Weights of a small GPT-style language model, trained from scratch on English Wikipedia: a variant of Adam for these matrices.
MLP neurons of a small language model. Each row is named by its layer, matrix (gate and up: input weights) and neuron, and shows model dimensions 112-175. Each number is 128 + 24 x the weight over its row's rms, rounded and kept within 0 to 255. A neuron's up and down rows have the sign that makes its largest values positive.
Before each neuron's rows, "fires on" lists the tokens most often at its 100 highest values on Wikipedia text that the model never trained on.

fires on: "om", "oc", " coll", "ill", "our", "art"
L5.gate20 [131 108 144 153 148 158 148 154 146 109 134 119 137  87 170 150  99 136 115 124 153 148 107 119 124 154 159 130 144  87 145 157  92 127 142 123 130  62  98 128 144 121 112 142 165  80 121 137  88 158 170 134 112 101 119 162 157 128 108 131 179 133 189  89]
L5.up20 [111 120 131 142 127  73 139 121  85 130 160 119 118  99 139 127 127 139 142 143 148 177 115 130 168  94 114 143 150 151 103 113 145 137 113 146 115 132 127 149 133 125 136 105 140 137 119 132 118 137 148  94 151 129 117 120 114 121 123 116 172 111 134 123]

fires on: " comp", "\n", "erv", " Serv", ".", "/"
L5.gate421 [128 151 142 136 141 115  77 123 140 122 103 153 110 130 109 143 128 116 143 121 141 129 112 151 119 112  98 141  95 154 131 106 182 123 101 100 108 150 166 135 126 120 139 144 170 114 157 121 116 112 119 125  88 173  83 106  96 140 139 124 138  96  91 161]
L5.up421 [ 78  96 110 121 131 156 121 125 100 128 166  83 134 147 100 131 157 134 138  97 110  89 115 139 145 107  98  92 127 121 144 124 118  81 102 124 129 135 126 102 113 123 122 117 115 108 101 167 124 131 125 101 147 124 109 134  92 148 152 103 111 162 122 110]

fires on: " ext", " sup", " Sup", "ag", "or", "em"
L5.gate139 [134 166 118 117  96  97 141 156 104 114 137 103 118  79 128 117 134 138 116 109 139 126 166 150 115  92 152 144 107  99 196 130 148 191 166 124 144  84 116 158 127 132 124 126 126 106 154 146 100 151 111 103 130  92  94 112  86 128 103 149 106 139 118 127]
L5.up139 [114  83 139 129 109 152 119 152 118 130 138 106 122 117 122 141 143 121 142 131 124 126  98  98 172 102 138 171  80 138  99 121  87 148  87 132 124 141 114 119 166 113  96 119 152 136 112  76 121 124 173  78 129 103 113 134 143  97  94 100 126 129 125 154]

fires on: " un", " Un", "n", " mult"
L5.gate239 [120 150 105 127 180 126 122  97  91 157 150  95 120 113 130 152 111 147 129 118 127 113 123  96  97 131 155 143 146 127 111 161 121 153 111  97  89 144 112 128 101 135 136  93 124 132 142 158 119 154 148 116 100 108  90 126  78 149 110 109 101 117 165 101]
L5.up239 [166 134 118 151 139  96 133 118 135 106 105 179 113 116 148 159 129 110 134 118 137 107 119 151  51  98 108 143 167 133 144 168 122 158 161 134 160 125 111 128  98 175 144  97 151 149 151 123 138 126 138 153  89  77  93 117  98 129 132 139 128 100 171 126]

fires on: "ed", "ave", " called", "ored", "t", "ished"
L5.gate391 [150 138 129 126 133 147  96 136 103 137 144 117  73 133 101  97  93 142 163 123 186 121 111 144 113 127 165 110 108 137 104 118 121 134 162 143 111 158 144 106 127 167 108 105 107 111 104  77 133 129 141 152 164 117  79 137 112  95 171 105 134 128 164 125]
L5.up391 [110 137 141 127 139 111 149 103  93 143 150 113 110  81 149 117 118 169 131 115 138 107 113  78 139 143 138 158 138 137 109 117 128 126  94 129 121 138 137 113 143 155 165 126 108 116 125 108 156 114 110 124 131 181 139 133 142 139 133 115 104 142 160  92]

fires on: " B", "ar", "mp", "M"
L5.gate407 [113 130 142 114 140 121 127 131 115 154 153 100 153 188 135 111 104 229 155 101 131 131 129 144 132 124 158 116 161 154 101 145  77 128 114 147 124 136 145  88 162 133 111 154 123  70 118 152 103  93 140 159 130 144 167 130  83 112 138 118 125 157 129 109]
L5.up407 [119 111 127  99 121 114 133 120 145 124 112 127 152  93 184 127 130 119 145 134 132 115 171 133 114 130 120 114 160 138 105 105 127 156 130 109 158 161 123 140 126 156 154 128 156 118 105 120 126 138 154  85  96 138 127  74 164 101 147 122 125 146  76 139]

fires on: "m", "t", "d", "c", "l", "ch"
L5.gate218 [140 146 125 171 156 129 141 117 153 105 107 105 142 133 173 109  73 144 159  76 118 118 105  85 136 113 125 145 122 159 148 138 139  96 161 100 124 123 109 154 122  97 161 128 192  81 171 139  97 119 131 166 116 177 118 119 104 121 154 110 164 126 136 106]
L5.up218 [137 106 126 117 128 109 102 115 112 170 163 111 111 148 151 107 109 133 130 148 143 150 113 143 103 122 121 158 141 106 132 141  90 109 135 147 182 118 149 115 138 107 134 150 162 120 123 144 145 122 160 119 148 138 142 128  98  97 125  96  74 101 101 184]

fires on: "c", "E", "ol", " E", "l"
L5.gate52 [127 133 126 123 129 144 105 122 144  85 122 166 140 120 144 121 101 118 186 134 130  96  93 117 153 128 149 139 125 120 147 125 105 113 166 159 142 118 127 161  92  98 114 113 140 104 153  57  90 121 108 198 121 129 115 130  80 148 105 114 119 124 138 136]
L5.up52 [136 184 128 125  80 126 123 118 167 143 139 105 120 127 147 101 120 140 134 140 124 172 151 121 154 150 129 160 115 156 169 117 136 106 143 151 141 134 109 193 111 115 154 131 146 106 111 159 137 113 148 152 157 209 172 107  85 117 144 107 149 149 136 134]

fires on: " \"", "a", "om", "ill", "\n", "ur"
L5.gate463 [148 162 113 151 107 111  90  76 146 148 139 120  97 119 151 149 105  82 141  81 167 156  97 161 166 162 165 155 148 102 143 109  98 153 176 143  97 113  92 169 115 127  94 130 164 115 144 136 101  96 164 139 144 111 125 149 142 141 150 138 150 110 157 124]
L5.up463 [128  99 123 161 131 145 160 162 134 111 143  91 112 148 120 116 130 160 114 115 140 115 128 125 118 133 122 140 114 112 129  96 131 153 101  90 152 127 115  94 111 148 117 163 141 128 138 103 139 155 163 170 185 104 128 134 117 147 175 102  93  86 160 122]

fires on: ":", "i", "N", "E", "ies"
L5.gate154 [192 135 170 108  98 112  77  91 178 102 151 164 149 128 138 140 130 113 149  75 125 154 144 158 134 157 137 101 133 159 127 127 124 133 164 125 120 132 160  78  93 120 127 108 146  81 127 125  96 111 144 130 113 108 149 156 103 155 112 148  99 138 148 161]
L5.up154 [155 121 143 157 133 145 148 171 144 150 130 110 108 153 118 178  81  98 119 133  82 142 100 142 119 102 168  65 109  91 129 148 155 134 149 117 118 128 105 110 139  97 135 118 147 100 139 124 130 103 127 130 100 152 160 173 144 102 141 185 137 149 156 163]

fires on: " un", "al", "ens", "n", "un"
L5.gate485 [164 155 112 142 143 151 148 111 109 125 137 178 188  98 118 172 108 113 127 122 134 149 184 134 110 120 163 137 120 129 102 127 107 132  85 145  79 120 152 100 131 110 150 117 126 169 106 171 125 122 143 195 118 156 109 138 142 139 128  93 127 128 132  94]
L5.up485 [115 125  88  80 123 128 133  81 149 159  96 133 144 138 136 125 146 138 147 118 132 149 182 134 117 163 124 107 158 140  92 146 185 143 120 127 137 149 130  93  75 143 169  63 135 107  99 142 125  74 113 162  96 178 165 139 117 116 144 121  97 139 140 142]

fires on: "r", " Tr", " Gl", " Pr", " Gr", " Cr"
L5.gate383 [166 121  70 101 134 138 114 103 136  97 168 163 156 127 171 150 123 143 117 116 143  97 156 132 129 141 175 120 122 162 103 112  74 147 134 171 117 146  70 107 108 167 116 136 154 126 138 128 128 129  95 133 133 121 154 104 184 144 167 137 187 126 116 123]
L5.up383 [106 160 110 109 142 138 157  73 124 103 131 140 132  77 147 116 109 131 203  82  99 125 115 160 164 101 123 165 119 138 133  53 146 133 133 163 124 136 121 138 111 122 114 188 123 142 141 134 132  75 157  74 136 164 139 105 139 132 121 147 119 130 117 128]

fires on: " even", "er", "a", " imp", "os", "us"
L5.gate446 [158 140  99 154  85 125  82 111 107  95 181 161 178 122 118 119 134 139  90  84  84 138 108 123 140 123 103 144 144 116 100 118 104 130 135  79 134 166 157 129 120 141 151 130 122 127  92 125  73 108 102 109 148 106  89 123  89 160 153 117 138  77 134 124]
L5.up446 [127 158  92 169 125  83 135  85 149 159  96  85  58 158 121 109 127 134 127 147 190 165 120 121 134 127 124 123 123 105  93 141 160 130 114 126 153 129 143 117 121 141 153 123 133 124 112 146 180 149 138 103 111 179 123 139  98 108 119  92 164 126 160 114]

fires on: "if", "in", "–", "-", "ac", "am"
L5.gate450 [133 141 156 137 117 121 151 145 119 122 138 155 178  83 117  77 122 212 137 138 103 142 174  97 112 117 137 134 126 151 128 137 122 132 134 135 139 128 119 127  70 126  98 111 118  66 129 101 120 119 162 159 144 142 141 134 124  88 105 131 120 106 123 134]
L5.up450 [121 103 139 132 136 139 102 164 134 139 114 126 158 125 112 140 126 130 108 142 104 151 109 138 118 114 161 127 144  94  86 139 132 106 174 159 168 101  95 125 110 134 156 159 134 118  98 151 146 183 112 127 116 147  84 124 125 140 128 161 168 115 110 123]

fires on: " O", "O", "P", " o"
L5.gate103 [ 99 110 120 140  97 123 111 123 147  98 116 153 173 133 137 126 151 150 143 102 110  93 120 178 135 122 121 133 140 135 102 115  75 121 155 157 128  90 110 172 107 145 146 134 123  76 145 113  95  81 148 165 118 154 144 121 126 142 131 110 173 130 124 107]
L5.up103 [138 176 128 135 130 134 114 126 119 130 161 134  85 144 140  93 186 126 139 145 153 114  98 112 124 152 149 146 139 118  91 142 138 183 124 120 118 110 132  95 127 158 110 117 179 144 158 101 142 149 142 156 129 144 120 133 130 152  99 150 136 120 125 138]

fires on: " of", "\n", "oc"
L5.gate31 [150 130 131  91 134 172 113 142 137 109 127  98 116 126 148 141  95 154 105 130 136  96 180 154 108 144  97 166 119 124 130 133 116 140 124 103 107 144 133  96 100 147 139 131 159 119 159 119 121 115 126 134  77 129  87 124 123 115 139 128 132 135 169 107]
L5.up31 [162 136  74 139  89 145 126 114 129 139 161  72 160 148  90 126 137 142 133 114 151 103 121 122 121 101 157 132 122  85  90  92  99 147 108 144 128 193 114 125 142 146 122 162 172 129 135 140 127 103 124 138 112 141 164 138 134 161 116 130 173 147  89 134]

fires on: " res", "ic", "c", " cons", "u", "oc"
L5.gate381 [142 131 144 131 125  97 147 135 148  95 131 161 157  89 145 143 183 114 132 139 134 116 180 137 119 136 166 106 145 154 134 116 147 119 166 133 100 118  88 102 131 167 135 162 117 125 107 149 130 138 137 119  93 109  92 119 127  95 107 115 128 112 127  89]
L5.up381 [135 117 137 151 142 149 148  88 154 130 107 123 143 161 132 113 119 131 146 139 102 132 122 100  75 117 117 111 123 131 159  96  78 164 145  99 171 135 143 141 143 112 101 125 146  98  93 104 140 101 116 139 102 149 129 148 121 134 176 110 117  76 168 128]

fires on: ".", "p", " ", " sp", "sp", "/"
L5.gate246 [122 134 129 123 172 155 113 122 100  78 110 152 117 113 156 145 108 154 130 137 152  95 153 120 143 136 111 146 117 105 143 116 124 113 121 150 124 113 132 150 142 121 151 139 164 106 138 148 116 125 148 120 121 127 127 120 128 151 142 168 138 102  96 110]
L5.up246 [ 58 107 152 126 118 137 149 166 138 160 130 134  72 150 172 159 112 137 143 117 108 135 138 114 146 146  93 113 147 128 185 129  99 126 146 133 117 100 114 124 135 148 161 130 163 148 124 134 109 137 121 155 116 182 137 119 125 148 104 146 154  79 130  97]

fires on: " at", " med", "ed", " Phil", " Ed", " |"
L5.gate408 [145 142  82 137 145 163 135 157  87 163 147 111 139 171 152 102  96 181 140 107 100 144 124 145  94 117 147 181 114 127  99 157 135 146 146 138 113  87 142  92 110 153  84 144 165 129 155 103 115 156 125 176  92 154 123 154 154 174 132  85 142  98 127 147]
L5.up408 [102 107 108 111 132 120 133 140 111 149 113 123 113 163 145 140 126 128 152 127 164 142 129 169 119 116 143 124 109 116 123  71 162  88 122 114  72 133  95 128  93 193  95 132 155 149 142  84  83 129  96 149 139 126 147 113 158 131 118 130 135 114 143 162]

fires on: " 18", " 17", "18", " def", " 15", " 16"
L5.gate0 [159 149 117 137  93 172 122 163 121 158 161 109 156 111 124 153 164 108 118  51 145 106 144 130 151 166 135 112 129 176 120 129  98 122 180 115 111  84 116 128  97 141 123 134 128  92 140 130 131  80 137 128 137 154 124 135 121 151 138 138 157  63 154 151]
L5.up0 [114 104 122 123  82 138 118 117  79 198 136 117 101 118 110 133 149 117 122 122 124  95  80 118 127 135  93 129 135 163  93 154 120 127 136 140 102  95 137  85 132  88 144 139 148 120 143 106 164 119 145 132 122 141 126 132 121 140 140  97 140 132 159 114]

fires on: " as", " and", " so", "ow", " what", ";"
L5.gate194 [107 161 124 136 138 165 129 120  95  69 116 100 104 147 145 130 135 134 100 156 147 150  92 112 121  87 133  99 143  95 106 166 113 164 143 130 105 128 108  58 112  89 122 134 140 163  89 122 119 101 113 121 168 113 120 114 146 119 116 130 132 139 159 131]
L5.up194 [ 74 139 109 137 150 112 130 146 130 109 156 138 159 150 125 109 131 102  54 137 105 140  82 102  96 139 121 121 106  79 125 110 114  99 147 115 123 121 155 109 148 122 124 123 131 103 114 193 110 141 137 120 117 115 140 142 137 144  96 118  52 163 132 102]